config = dict(
    n_layer=13,
    positions='rope',
    qk_norm=False,
    init_std_up=0.0298,
    lr_mult_up=1.08,
    beta2=0.99,
    lr_head=0.00588,
    decay_fraction=1.0,
    steps=3483,
)
MLP neurons of a small language model. Each row is named by its layer, matrix (gate and up: input weights) and neuron, and shows model dimensions 0-159. Each number is 500 + 50 x the weight over its row's rms, rounded and kept within 0 to 999. Numbers have three digits each. A neuron's up and down rows have the sign that makes its largest values positive.
After each neuron's rows, "fires after" lists the tokens most often just before its 100 highest values on Wikipedia text that the model never trained on; "fires on" lists the tokens most often at its 100 highest values on Wikipedia text that the model never trained on. A number after a token or word is its count.

L4.gate280:496522496419384551470498508417513514441537509505519517513470516461468508443467526476587597427553525486538444602465575559387569457492599493543444472492534449573554527532462466529487451541501588537405512581496562520525582505572558576414588494507496497575496541492516538430521506470435549440459486543556555453518519444555425501533511484440420524587566452495548489447489524447471468537522490535464649422530537493484601504582464569529541487514416460493434497508466574453443487499448554
L4.up280:490570484484444504486498491537489516385496490564442599564455507429505457493531484322524522509534579572519451468504475472454493492445564461489482497506525525498502526528457397468461428524493531537467470456561534467592513561529509513509439552439447531553519529516446432500425461582551442510498526501504486404591393469413503418491424464540546535450532535472485536588436507502450593568515543438557390502474486606435503524482537496515576440479576563550565504432383497454544499565541530
fires after: " |" 18, "," 17, " W" 6, "|" 5, ";" 4
fires on: " B" 36, " Will" 18, " H" 17, " Br" 9, "ay" 6, "aw" 5

L10.gate365:520552512484541518554452378430564479559441504499445461555469428578504506423509485502520513498546503528545552491464469452500512512440450447523376548545498462513495491461562561429537500533538430480464443500555541513467543340469504524480519492402616504488511521499534612425492480511402504476522544505409554554473496550445549527558498480498445538444555507505449526498491596467495527469405438504440403415514458588503536541451612579514447488499639474476526571490493549596514470537473445
L10.up365:515519524528488453495496544506549611566435518446533531572503520513402571495521632565481571545488550498526497449494417562504547505572438471440471501533601547430581594551522580437515522503416501463499494543524466538517494536468488556485499494548487599504492559491501525528457442474504450469583564552451534552515637541538594565473482479526411522495497556486398569415506423518459539514399617478454459516500561553616579482439519551557507543428484441493536483470433487517550477487507519
fires after: " t" 17, " h" 15, " s" 7, " T" 6, " part" 5, " b" 4
fires on: "it" 22, " me" 21, "ig" 15, "ic" 11, "iz" 8, "y" 7

L9.gate289:528465584508616529524451552411487487525512442496509497393585484571455539468511510464586515456497482521500534430492494596610517573550430453481442458549426595552472528498488546493493501435449451495426556458472439529455524495569490550572471474492401415445447506459453581403440567558522486587493417450540562485531521516469486549536443500431399557470515453560425496549452536459421505515502488474464489549490488524524558470551479519615444452476527435477442520533440533418509431482538395
L9.up289:460504466474525520418557470511570496441463482455514545564401477504614567473557529464483483532506510554529480539551519552501536471513429564521464373476448482502590508428541508467434540521526449467472480428496430543447544475513459440546449483426401458474516588497486594509515555564527581521483431431530515508598439563405507468570611474462513509551538464487399511485505456530425475462516548501538445500388424408498412440463473443472449501428470455423517524521467460404482520594489434
fires after: " p" 32, " P" 15, " f" 10, " c" 10, " C" 6, "p" 5
fires on: "at" 26, "en" 16, "et" 12, "ult" 10, "ar" 7

L6.gate183:493499579537489517570523532439524465443440465541461522509511491550458443494455468387511550472522523593451513422438448557465448520520455468500497478538534484519420447455496566536511556483523407443525468516438508514470441500468553458520450491421536492411418451522536481449499511449448507527536496445517545416508636432634570513451474449561449534511522506539483619534452501416461551450544499552486541437466546591583603458473497548478459423401573488494571515503531504360508510405506566
L6.up183:434475463466483416549555441445552382410497460604442482403559537552484516528522482552552523497505533533499434529513554584492529493518499482536488469480518465516513569492537580561466460500508455547597536487554500486561487412544489459545472470437462531514518446469519570440440523504489421508544443433401589557500496485584519433550449484557509495502505540599453527565502488448512503454564511519457593531512586504475533449469473414552473485418511534473479471428531590443499398512353646
fires after: " o" 25, " he" 15, " g" 6, " be" 4, " me" 4, " O" 4
fires on: "pen" 30, " used" 24, "ld" 15, "ained" 8, "ant" 4

L2.gate160:525439512589509467535521443456510467445528522417480496493512457447563581504466515537494524600524541402445532503508533429494527510556493531539524591488517518586359487609479542504457469531450496524543618480496531510561455532516551522533400495472510505419471585498481399476505489458509550509423618475413494472562577458557446529517523464493504553476534605530530524517460553432522403446523530500421460540507412478580480575547488628492423507494509512463461570445530422521472619477470526
L2.up160:512399480459413438438485554473512535553514540444504578489553502525571488571465421509512464493515419501543500530495470517401566526477424563536491500513581442544473518544528490501422489541554569524571444501565489596436590449536568498459463390499569478521522460436601448493520453396522500574475527398455497510461459517419513606495514519538511535580435565474432469463450522511477456467497449510476562482472531393579498551448564468446511561490405476442535578578502434546455545548587533
fires after: " C" 18, " Can" 16, " a" 12, " A" 8
fires on: "ad" 24, "ber" 17, "ada" 15, "ap" 13, "ver" 12

L5.gate170:501408408528425481544517448496511462445499459462479440508433520476439469525557554558508480478524526500453379455454516556530492534531461405577447455505510489560507506574560514529484456497472475503551444478538461540467493537482475495462559463424469539573458537514495490431408536448500503614549498555459485615483465492436506467475546562444475457480473483555502497510436521479508454551475512450585467489531519491516461538477554527509397498337488462367409485626480436410434576536422368
L5.up170:503480390449429469474537499565554454464500491447479443598512486440533450435439501468470483423494602539525497549509501441566443474464528473536525546533466468536533498446516412471489551508462571589462443525513450408513418441426453424547496488524536515493455393436501503490504492522420448533622569565415448464550503465529508474552522378504454481438591584483487600451546455455430480536479587573496466443428466530457525519530571476557501499411475431430545543506548594480555453495457484
fires after: " " 35, "0" 13, "2" 12, " (" 10, " h" 4
fires on: "0" 65, "ip" 6, " No" 5, "2" 4

L9.gate309:530541471554467555522496468473541428499526534570406429399388495530431547499468466443559437469520507470362510512449421415540523571563415469453499511421517537495512508521364546491530430426438419499625515497440518597501413466452480553507488441503522495453433571524471619529489509462485428427506441441486513489455489443450485462506543560491494547502522473392500500453498481566578539432418516504504523472570460476513411536533541530547494447457497504545540487542460540577498531504416551
L9.up309:449426542521506423531528510558536461516510466492525474476504454517500421481620598513521454541477587526454477525475518563455537557574418618457431464472599541562476466515514502519390495485466499441562562455488498506493518511531445583560500466403548499488522463513492433541461574481446459516594501569575490469453557579453474454424505517477589550443555540449455533427544535539581562484558417397534468422504583570524486542506487577511564460488522549563484505489552604519550551437577558
fires after: "0" 19, "–" 9, "ff" 8, "at" 6, "h" 6, "9" 6
fires on: "ic" 45, "1" 12, "0" 11, "2" 6

L6.gate364:521456489495498446527374439556448563499541481577430451514446493457497509488489444402512463514544497501464610519485616398517489561517444534584473451446539499504528507562486481527484367461415529539583557571487540520539443531509489491511505496548467564528453460532471534514485467478470468519493393586446430509497492474435513460506455502516508535482577474570458518622538460449529577620529420387528500540449532532416456540578470531564514439580447484433434493480553573439520410453503470
L6.up364:469447478426516424416445471525505492497614492497458495470440592502574470594551397505556532511536428536510477499421517404503571401524556579520566511510529477538492411545512474512461456410545577523542594517463549486525481491479434487492590488536457417478518511527586451591472516430516420512435445498463554520494413525485506472590485580526546486467529512542512483529495451462459538616466467495515466455546530553449538533507431449539537535542526576411439483371523522445550484403579475
fires after: " g" 14, " B" 10, " b" 10, " p" 9, " f" 7, "g" 6
fires on: "ar" 26, "u" 15, "oss" 11, "al" 10, "ew" 8

L6.gate382:517520548533506532468543496479547459481571463467446393569513550540504445504544543524512526543540508497410522616543504431477509478438445519559472510498485514532504511571535442476485509516498490491515466564497528501471458579504541469461404616464474536442449563487567511620536456545479452480522533362567553433569488486551539464473598427426441503484558469405397492475411513466465428455544614540465463544436447409531502478486486552476411443452467484563402562579553539483535545522406532
L6.up382:532405568416540484520518501531552463499528540468439459593477494527498513476515476405503574476481448486537503576488464514580619493487462426542482483519474509518408533431575504510496505527602521445531511577488445531449476547353456477455492509536533542504478558430457442435577505553503517502515536480584449521472460387460484561444479489456432572472494489474486579422472484495434519399560566449452495497487581490501489552420478499506419454551475425508497464417471556542489558564492310
fires after: " a" 41, "i" 17, "le" 14, " A" 12, " in" 4
fires on: "ber" 21, "x" 16, "ver" 15, "v" 11, "ward" 9, "j" 5

L5.gate99:551463457456449552547468569542580579463517435542559475410566467461508505486581625542579599550557511510477462486562497444480502481466540531479603465566511514556530521498456545511529526542495471492440421574422575534538469564523474524531448545416477467566470503546464533536522485372473511527463492455499502464526516530546519439538449530388428578511484465440504467486451478483444498485450601554452576484533552444454378582540493541442443529511519567443467415509546477465598469597496417
L5.up99:505548494532462534566474489469569480506521479515501446462470527407472456551565618477544543552509501555506508494521509507525562407449539530483509572502454492461511432471524571435466505458473470588480496517432527447560540449404458488514432557404470540490438459460494498607538465523514541537513538564528438545404465501547470508588536467486418495464446489559428397490548546392423528574365512623413451490559574506432496520617447484498468526593495512449477415516509517466540517575568486
fires after: "if" 19, " Con" 15, " c" 12, " of" 7, " h" 6, " re" 5
fires on: "fer" 56, "urr" 22, "row" 9, "und" 8

L4.gate317:410489532527489490584499470464515495499487412512454453498513487447467570484569514468562554526470521552496336584615561574524467537495474427537412509519580541615469443531512471428491440548496438389465480530484490594478500462507496494510504459497508499452432510487450428472537475415500502525488517573507558467626562455532534545466432496519508458457578510478507531481514612476490540557654553485459563527548576472468567529412521487560462556499502504472434507590524493438614531515502514
L4.up317:425436462475457437481592437462518559485542483503472511466468465447570526513531542462524582411487511535536404451470523564476473519415436553487533478444529500554446504526599427441538543538414521433486623525442598456505453505476486474487443504538469552490484475555509489469487584466569507502548540515479519508503569538406357503518439565495559551422526493607522541550430470498539463461490433449495461519439565420554552499429547417486485512580494476437508569658588534473519533518482468
fires after: "-" 26, " |" 21, "°" 7, "•" 6, ";" 6, " on" 4
fires on: " L" 31, " W" 17, "E" 13, " its" 11, " he" 8, " E" 4

L5.gate230:521512526568513518586497514534521535545532413534437500469525399569434468435522454428521610498547551509481585501570615481485456572455501537484486455518512523520533471482524585541498501453402407464518511460603512515487422562580505590497484553511508508444416562581504493453480526428469442467463522464483530498511559498485544470541485613497530577560531491486563524486438387537526466451546488464457521550419480496472473482585493614432413568437488498437517568552608496499571455446405459
L5.up230:553596546493420481550487485529458569557524476551525490551599524472474496447386456520571505474429482443504551593524465398443450523430555541519511462484513473461507409543558526501470531449462377553502548481465467551535374433529469493531591489479532621445583551580474492486495484561449493504476474491506504537583503472497502352626554517513545519542536525454520425533511500553501426446514438486440487421429493444494451527488450556436435582462419551461528540506547510454519443533514513
fires after: " M" 17, " V" 13, "av" 8, " J" 7, "ill" 5
fires on: "er" 40, "et" 13, "ent" 12, "ing" 8, "os" 7, "inn" 5

L6.gate47:410463511531516538506387484397476486520485451487542502510550516459531452586506480423486450599638548537396455440415456515489432406528431473541525531498495552585486455587442616530525493545548494483511526454478554471540437392457439571464474470544524475441513478465527506568412514512523535486493460513481518489528464432563622438527494481442514479469500437498442472474603641378539500515466510480453428464519586527503478485573505555431441521450522516482491532443478524474565478491456531
L6.up47:375581537520494552556521523391515515541465508359588454542457554524533490560550487466396507476525562514497471519493550567532401511507565533467433487394461556507464506480486535546407534566497462524493487472602525526493503564517510614561474439554484440511467490484457560525449602465473477501445431443534556478521466492498522545497543514464463529539546427441542466526482497433472490543437473406492489598474627543431459474588496528546492463459439442494466449462492340443506540510461488
fires after: "\n" 29, "." 9, "2" 8, "==" 6, "9" 6, " \"" 5
fires on: "O" 46, " O" 20, "7" 5, "ent" 5, "5" 5

L4.gate359:497414503475483472569455444509504439443477443526429462504524412515595415484518531506514539569564508484484570443502508524550594576530413534552476462541403519562524511547523559456449519427441496455460502516489422502531594508540414463525454573473576508550431512517491471528482617427567508622493480538431483597502529476445565546511573573541501499430528489484464473472464564501500436422545444367510489509463497595499550515463456577544425400527553504475470550559565421520535446512521458
L4.up359:524419490494405446507598488468489518539490417534497594499537536551589468505562491570526485595592469481467464569439458509571480428552485483542436544493463442476501480466553477490503543460443460480405454469518440524520474493491408501545408592455468505538552491592472442431493521448497499541672455547516455536453531523493652500463479439498519483429509594454395533448476492396471514533482403480489454493528522513428541524471494495515502404392552554538534538479463406477494507520519529
fires after: " to" 22, " can" 16, " t" 7, " would" 6, "ay" 5
fires on: " be" 78, "ly" 15, "w" 7

L5.gate245:448432466442536536447445581501531496525522475453534487422465430563473456510503575508427562411599610572486486496569517564447547460546491517454455497508528458452528498542505513458481523489472466465610610549443460525532456576495359482486446474575490525485495562489499542491505499524540380491521501435558460528442484541464462534506478556543469468541590562509528494459529493497470597512577481487523497550528467499508585536619459541485535593332542450489429492539534546536505486397409448
L5.up245:486460384591605490456534482513600549448464424543565415513451472531454596519558446556547518436446510603448518483526487440471483505456482559535511452480447581473572545541544554510499515466535535468521431520595561527514497588520462531488426470534454540492474519451501516480423435534593531582573484506504463510499461520382468546539442455500478523468452410556429456483459456544419515526604512504561596391504501465442551509520550554519461471532408544509570575496501516586451448440533534
fires after: " f" 16, " L" 14, " F" 14, " m" 8, " M" 7, " l" 5
fires on: "oc" 40, "ut" 18, "ound" 11, "ot" 10, "i" 10, "id" 4

L4.gate28:539480498426489431564509532421513483534473448528548447446552528561458572478449488479498601549582505492466524551451550424521493449547492538547515471474419502488458524499593454484442487553510515462464441514686484578513518559586516509544497515393440587522561522479444409547498491470508448491578512573556475465402543366461509550492453534518515520417581513425441496521507458528490463554480491388425531477429430574467467546531468604544501518601513521525463502450460494466471419476506479
L4.up28:542589500500502522531401575464491499516549458513494470504497444557505589542528506447474460464539470431475539522444555420568511563546554503498526453503488455482558530552604441519409511478527512463447474473547549567612506538571543531490448522332554487598477507548480445520485493523549544561548534551494407563492496449474498544493476457506514493405441526498487557515492444510570496521449541367467552497475572639545554489564494537643487470543508497540486459492425485514520479491642422
fires after: " to" 31, " can" 8, " would" 7, " not" 5, " the" 5, "ay" 5
fires on: " be" 100

L10.gate138:515506449520499504583496588504522474558444469591524594585554466533510550495535463531525472576492476445502490431648518532500463466429493451424578534507522561517531556538529519503368617522428464518573548518529519516430454529490456526489522384493505538549470451399459513465591474420514430526525549457420436494487566573602571529489513529472491455446573492501542507486529503533445476476483533539477601636532514486523550445492568496493548511448514442473488496557384553580484440549464514
L10.up138:637482411554470467502523470478528481474495479548549523565514477531549526430441408511479527556579411453420432574457504472564534570522553560561470553515528602539487382591438447566507527413537474513342452538558539508486461523487606452507539462539544544479376437481415480531550511421525490469535428495523467375489481459418546522507534552517563538471538483456460501492472471537520526522567449461535474490514476457537562444562466573505534553485527565512481562522556504502553440459538523
fires after: " S" 17, " s" 11, " res" 10, " pre" 6, "res" 5, "oss" 5
fires on: "p" 35, "im" 21, "om" 17, "ib" 7, "um" 5, "b" 5

L9.gate274:545534513549468449542507496581599498542504407408528541475523476530546546477457475502448507461480475535433509458482554513600472552473491471534510525659493504444423599498548447486485526533484472533506456529567560571457551583475447521427471447466483425519507464384496617439579427472447520559515472484474557516535487474495528519481605586483480470458551474394522461511511518555506458472552419475425486492441432387516483488546482600480384490521478393460482544598470469481587508472457486
L9.up274:543560546529539517468512529503442556484485486500502486467468544530474495475479521525525462550411609468480442544492527385464511599587631570469503518570459519496506554482475492466470454558537520512463509481525521427544490557464537425519509502423387456493496452513425408523610471479516592540547433456558525493605505571447500453561417555550575547611430445458480528477484502583486461478430484492493442547438520467545491558393448552500522411469529517416497508512488477445567495615397548
fires after: " V" 25, " M" 23, " A" 9, " m" 8
fires on: "us" 19, "or" 15, "c" 12, "er" 6, "al" 6

L2.gate38:525620463494536600597437378563464571519485439511517578463492492480481584426509449522525560517465411533441512475470492488509558484515525482535540512616548528527456566517456416492556477532450521422405513517491528421511494467542470518506398539387477514520515563385470609451525493421519572482502456494511542472505507536493516424377458484487490468462569485493562477471467474503493594500586502484469503494518537481502447420410472423588437454529466505535519476528503475397485424507411580
L2.up38:521605457521533525513501483498577545496488489514463551414509557433501543484526437533508525459469420522459463523479467539586461511546554465517535503489624561499495488454466461521569526484506446457559517518423480383468445387492448528546506500523454610508521518447477508553393591477460496569526558555422560436483521500536500473473541461471610472434517449437438460490535425484500490523503503439426537542447494497487529385496506473561409475518390607493520487486580506442430535482527686
fires after: " at" 21, " to" 16, " and" 10, " with" 5, " At" 4, " during" 4
fires on: " the" 100

L6.gate198:489524486459439528527479480520632500581433455433490543495558491474477425558584485517485501476648437548515454499478562532538457549504405519463519570465515520469469426460425596485473494529547493548567546544487495622476497491559388507458508446550553541497529531417476418528428539469476506528559480499439493395488482590554527490485488502513462525400528550519514453483505526512450490492559502522443509543495407414481568459582534575499436481395504529523407573584542382513515542421448467
L6.up198:494498522511384516454527519486584522645495535489423555528629573440502440537554520536408488428577424477478544568446494554493472524530533547427505578444484454455471502520421619499534533509605459512503459530447439596515526515547409517514555434522586495514469562487504431530403505532517558566563465530427549464502435498593471441522534456551509490472494540488477402464520591555466486485512517512422529494442466477433601425476560481526489519435495575567449529553496433519494466474499526
fires after: " rep" 19, "ec" 16, "rib" 9, " comp" 8, " p" 8, " cons" 7
fires on: "ut" 50, "resent" 30, "erv" 12, " loc" 7

L10.gate302:463496607530462450611455470516528462416447503505480465603409428491494457510566556540544479571464562478615514458533503464502503523496440546510517475484474507489505461511427529513501422460606448520580571528542461499503472448408497479539571478446482602503464498545488520541479539599488518497483530528442399477561574562460456554508489413528537539488636408528478485518578515464501588542491561519480527433610552542504565459514533446525578517446543447418417509561523503520514563469405426
L10.up302:583450547485619471463513493531467526505511472471581398468479558459492490422628461492549504550533515418524526489499516505483497524593501512573513478481476515514500483536375462615425393470532453542537578447528586552542496500510498584435471548403486510512520477460469437453530504471560596528507527555513536538537523557519484490537587409466620570540537544540469523569478518484538550527580531492536506501449567514514555603582456579575518535492509542417382470503477507468434598510468510
fires after: " bu" 19, " b" 13, " r" 12, "ig" 8, " R" 5
fires on: "il" 29, "el" 15, "he" 8, "ad" 7, "unn" 5, "ak" 4

L5.gate145:427511473410508461513377486405468478442507518605446519459529537475427471599449539449560507461562485538415481485492517528400465490460488490504468486400483546573515578519459518570502539476525506487482506570448550446593523612589544547462539516524497510544510405514568568455595529435475454463549479518514580424449509516528505414460608491503484587492518494444541550498432457490496541517438452514476522564527349507456505518462523536462489522412457490485483569596516471412467510460400519
L5.up145:458505507474452493461483475447501540399507475486488617523532570502413457391454502505510509532548498561485413533601512426447506511437550467462476517553448560612624489592497406461506424504474518514431467528501524424554546467546536481466451496455527559474548452460558524463439535407549409465483495596497496451559557463465494388442411578541542556441501522547496622534445498409430529482519539527475554487564425531505543484492511548481583507513484573459511558525436562488513538428490550
fires after: " |" 27, ";" 12, "," 12, " a" 6, "-" 6
fires on: " B" 98

L2.gate0:497430460478540496538544561528560472493623508519547460588438461594452580512520496574559484521597509489480486484494545499530508509479507505577498457454468535471559442472482490439537597514528560470514504491527496533560570580468423483487286519438424511556539508480426453462521524508438453523522569374479534479526498528435487594497584535460447541448545479488490494466500590601479520512470551535484538517523416454494473580575555485563454411450471483588404452511571514475509542461474431
L2.up0:506439475442448544410557452474539514392562491476479588595485553447519470541572505498476596499416596564608530437445508561516492476596477542558535534497527496491626449480552524502473484503437407504561506485517476504487480466571497527466513591598470472519498513389548588591429498576544471499544555500499423516545473529589458474507529399495510486543523459425475520557572596511457545539456556482482444439473473515472482446530452432461495468509498570592448488446556586567482502480452465
fires after: " d" 26, " r" 25, "ar" 11, "au" 5, "arg" 4, " a" 4
fires on: "ound" 25, "id" 20, "ays" 11, "ely" 9, "ge" 7

L9.gate91:497496595549427504615452474510530548558490418487599544565502432531440454524496553489500545590519500359493406533499495449581557558576522518537588523545600512507572518546446454472495481454552437536454567515547544488474512512472455497620553505429513506490449534478411480513562495440560486509469509553488446562494611434514505510487516530428487521434505507490534468502558496527470515486429560553513495510496480461508534453524527619556439493382578467516525546628483584440518609495505452
L9.up91:551506518450494464505481444522517449468505468654463492513474467578642580445456506448424480510502527516467443583420558467510556556532496529427519473474500550461480492453547399530488530469521532525413562529448503492558497479556521443513533498526530457518528524484526407480495501426597499505530547435524513494536455468546563393491473499433469486508494559519561478542392420446456507408527424498445499572402462462500524542576438479543422505427493589404552431476540564509439402579443423
fires after: "s" 14, " r" 11, " s" 10, " S" 9, " R" 9, " cons" 7
fires on: "id" 16, "ur" 11, "ul" 10, "p" 6, "n" 6, "om" 6

L10.gate317:559430457555526528432493411519505527511526534519499466592560412620492554552537502463507551611473509556394553373483541535518524511547512498467467513593441548499448416548485547485504583538416499515569560501513487491521483593484506544486504483511469485476502536394529480485499493525502552577477494431434464462598559458492450619519501548506467577542564509539399557607449598373412561508521471550510579506486486520508434424511501490418507514475470527450521469484430410528511475493500478
L10.up317:514496544565598469527523415506537457435414479556530489562566412539559504467561583396466553439479508553508493461472539471575444465455520518500433475560421586518358513413578505463437540531545437517461441493561513482483484480482442423502432482617422485447475452503533523519523528444588463553475501545435527518593500505512518560432543473528471467554517597461474480569520542502462448447546462558539486512501543549538437535524519599447483572396450386494442506477469417495447478545508535
fires after: " c" 14, "ru" 12, " f" 12, "per" 9, " n" 8
fires on: "at" 22, "ult" 16, "ct" 12, "ig" 6, "le" 6

L2.gate155:520522433465512486472532378531530514527523462573524462449499560383520414524476486504585513460568472483509546546496505542572516475472514485487524565558576502546483499458420491600507481533536485578442555612581466441480481526642483483487516461575537362462498486482446490564466519438522483508436490576450572418448560423567463465522552572589472509425576458523487470545571522527547476531507518453445458579416504480458486557412510471537416499473468495539476496548559494512484460487503654
L2.up155:458488547466622513516445468449465479534507443587483452465491492526525472392523514613481509505440486451494554457440514532518606515458553460555597446490560462511487527505553444468486521507414450405450447539463505377621491438506478493491506449465439573574542408607562584483437533421441442402536462570479510466566461485545446471494525468530466470497507477464487474585555528447486562495548501431452496487541549524444492508520544533623506416465472525425526427432506544508470484428520578
fires after: " to" 20, " ret" 16, "ir" 9, " and" 7, "p" 6, "m" 5
fires on: " the" 46, "on" 27, "urn" 16

L4.gate342:524463638460501534557443422509501567509501483449479470473506560505432527474555538560507459501552536462496504492596622553528452556500443450468433494482531510478489441467487497441500436519452419479465483530493525571484507490493508489491512506527461516578484532534418473468604440506582455548483559572576541471537561521456479530413588505546444541531503505520593515558467490487473534483489586430554542466583542497564446539538503574522418485453468388480368529649502462484525440566557356
L4.up342:479509550410487510457512557506516512436531552527513519541588575464614574569563528547443453559501483434616450559527481480380439560526490449532464509500517482435531442500460513505427491467527463442384506429567458481520542493532523481561434454501461491469493471520437407535511506467486545449541427415592474385561595535530548518514541392522533532414496443558491449426441489464485430432433470490486423448503477531482515402591550504552495408537518534472511480466511497539457463553605516
fires after: "A" 19, "-" 17, " A" 14, " |" 13, "•" 10
fires on: "fter" 31, " V" 14, " T" 13, " were" 9, " W" 6, "e" 5

L6.gate249:518544534529531428440535498448540470449450547454553463525493532537492440561487621475453494536545481607520458491516601487493527402489453638571423530403427519472471495548483566500560526522494526563473569442449488502497428469453553511464491435485534501466526561509633484572382510446428583462516476503522466503485460510527473566504442486512495577460461471524569535516580568477453455461548553507502497514548557546504555543602524511536564517482528576429465513409514559442455463551551345
L6.up249:450537556455537519491434508427488458481429504434446467493431478477527500514539485482382572482541515569429567483477501515475498367462514571454410525452510541501534587526459553558516445577509526428574509517493555499470493525456569587560388494470446542593417537468428502486534512458476528462507494456522570546476505488487504540426423585479535574574513442419567483450428533544556559509501505472541382491487500513462530597592524576542508557531551537470542459498376500409434418481491463
fires after: "\n" 31, "/" 7, "==" 6, "." 6, " \"" 5, " B" 5
fires on: "O" 61, " O" 11, "au" 10, "ou" 6, "A" 4

L2.gate281:427491472411457493512518558472531473535445446465519575492498487551427503550465486568566466520562549537503454433521495496616544393471560551545452518452525542596553584481542607428501547526458432463562547540563404476478486477482439549436384459552463561526576482487543421551445564439498435503559524511521518612500480548486486572515572552507496624519510451520464571518550494536463526483601445535520485506574527477549584544518543498486399518416454504464530467578526489486551539499412452
L2.up281:476425542549475467521473484533559525594427489403612449580437458533472527507504508498582516537446466467486533445536519492515498511464547568496439527560405489463499531510501518541453580557582543504510547535509489531540601563528521650480527462537545503623517478499548474453510533460447521440501430497500609537543400447461492477468486616476497543494493475554526508472530417570521495391496460491462570446446327466475541474540445564529467523477488488537545442487527436528534492408443405
fires after: " M" 16, " F" 16, " m" 12, " L" 11
fires on: "in" 18, "us" 12, "inn" 11, " there" 9, "und" 8, "ind" 7

L9.gate174:510501607496619481566488518484448541464542467598504431569541433521481399481515509494552468506542514570572532517485493517479495516518432519550494459489432537473565374486488540489553452439619449395504542490384474498476501394499575511524567411426521479558467527453551463533452592567437528564530421487407449539496468463508493486487559584515473499541532532519492453497499479522490581538536499553532503523573484579630623510533589535483487408562518423463469530541514540492504560506464479
L9.up174:568504499441611499527537533469506453495536583490525482526516487470550451466519568553504477494518475508517485437557550545371420477477437531519414550540481478491556492494454509420557534459415496464483410453404460419510510533544551508429507431559517478482549471618541515491487465490539457431453452534435473442429488509462461590609527451544454474563533481534517553651496397479661505564445432472471529510492446478594441525463441453455472465519482523491517475501417509590469482556517574
fires after: " B" 13, " pro" 9, " Brit" 8, "y" 7, "ar" 7, "r" 6
fires on: "ish" 56, "ch" 15, "du" 13, "ach" 4

L4.gate327:470456503356427559527535526491463521464518404526404467392591483563381460578485466541490557506523493527468512477525461552567502511536386503509430561504463497562447484533514583569495499588550397499443508612457425440498545464528450523446475471579494499472483495505559525526500435479517419524557549462543487528518528507466537559494516505517440495478472455447593469482526467555488580506567529534461530570506487470555513532540569574520385575442515385434446534536548505570524385527469494
L4.up327:441481491497471425595579526436584579494491493557497443458478533445557477508529491535546459440438500467559581457483519527457539477532389475474515535588462548488556562450577529514484523481538529444431655553445430456545533533485564522490501426447473599546375446434507526572551553533504530582523543511531535498550490503535526597456536599471562493477524500483567486390453480473504420437552553472545487482558465450514543519595575483513467465513355469480426454565517540543470496505479498
fires after: " f" 17, " L" 13, "F" 12, " F" 9, "i" 8, "-" 8
fires on: "oc" 55, "ollow" 7, "anc" 6, "ast" 4, "rom" 4

L4.gate205:424515508520502490530543435500414523540431511553563553570463410636504506445420534464493506523526509558513468436543584490519508468514545578503403446418484470522432458484487435535513504607485510522502501562471518544619552526540497493536468508435482413444439494433420518579479559539441585508507563567386427504467505433401512446520508448494560556474532490480414517506553598611524481569476473386499489572571521502465438467529477513493494458527595483540472560608493469475481472509522457
L4.up205:503519555520500506439642565503575475564405517487542501500473563619415505543494470443527440562468508529515491494488492445545502484542537550531529460534491408489610619402638520481443509524551548464533512469504554510558470496459537511453547523451377514514463544559500487518459396418483479541548452513452459519458504529470461479511443441558505432430462509507457549494523529496495456610475503399548471608482531553454544504519404429494555416544533481478445483546533493460503452497645485
fires after: " be" 14, " can" 12, " to" 12, " and" 7, " would" 6, " the" 5
fires on: " be" 46, " other" 26, "gan" 13, " but" 7

L10.gate15:541478454511525548442489531486470444557468421423552471530570502505482514457520694531560539528524416493516395463511467482477612514477500482462482417474524577554492499533543564474533535562402510504473496393576445566424518463590458499536453518548507551494498592505399553409520479550423627548527495519453485538454584458415552511445438503443443544469545487473466505479533496558547491515511579487478465505571469465536464486573555503503470513414488468457470573477444497391466508583467529
L10.up15:381491483505461516468665482514565502471512466589531495506508516537528508566548452410516494492438440526478578576531437506593552540579525453476591476444511481500564609586559473522505447546508521562526549507517449454496475517552590476406468500576439500474507467487480454473435490541485531543523556495405463517510529504538368495601512571498493481406450530415528483600536524483386504495542532567476470564485473518521497594416519590497505461484471445442525434435503564468545506570501446
fires after: "–" 37, " " 22, " h" 6, "it" 6
fires on: "1" 49, "ar" 13, "2" 7

L6.gate272:579404438497426607463555598459590508533506546534506522487534543523568517507538544458543503563527513539502572552495475432503490494514523435488472605573515490483505517434411462557486486543557537622435517485516501461552452567518485501589469545377629506482548477448573544582532449521517520534480474525487495511594410476576505355508627591524519507544446487433450391524529449517494509510493512562443479449456493463447493525479462524478522417541415444512504491424526466503505491532441533
L6.up272:578435434499539503515519521510553456434510469494491456494418418582553462463513571449491466551541599544561513476536623517537574486449547517392475493504506560453483520454437568633492505538504552551513449501503487460586469521448490438462433471453589461489501433483488483549513452556469620562465503450447489558557539474515445489513585551468470542495402482500410442467550468540505576466501512559527465467427528491520508627541510613532506416533493395545540492453533458416471474583432527
fires after: "if" 19, " Con" 13, " of" 7, "ch" 6, " R" 4, "yl" 4
fires on: "fer" 48, "ild" 14, "ind" 12, "enn" 9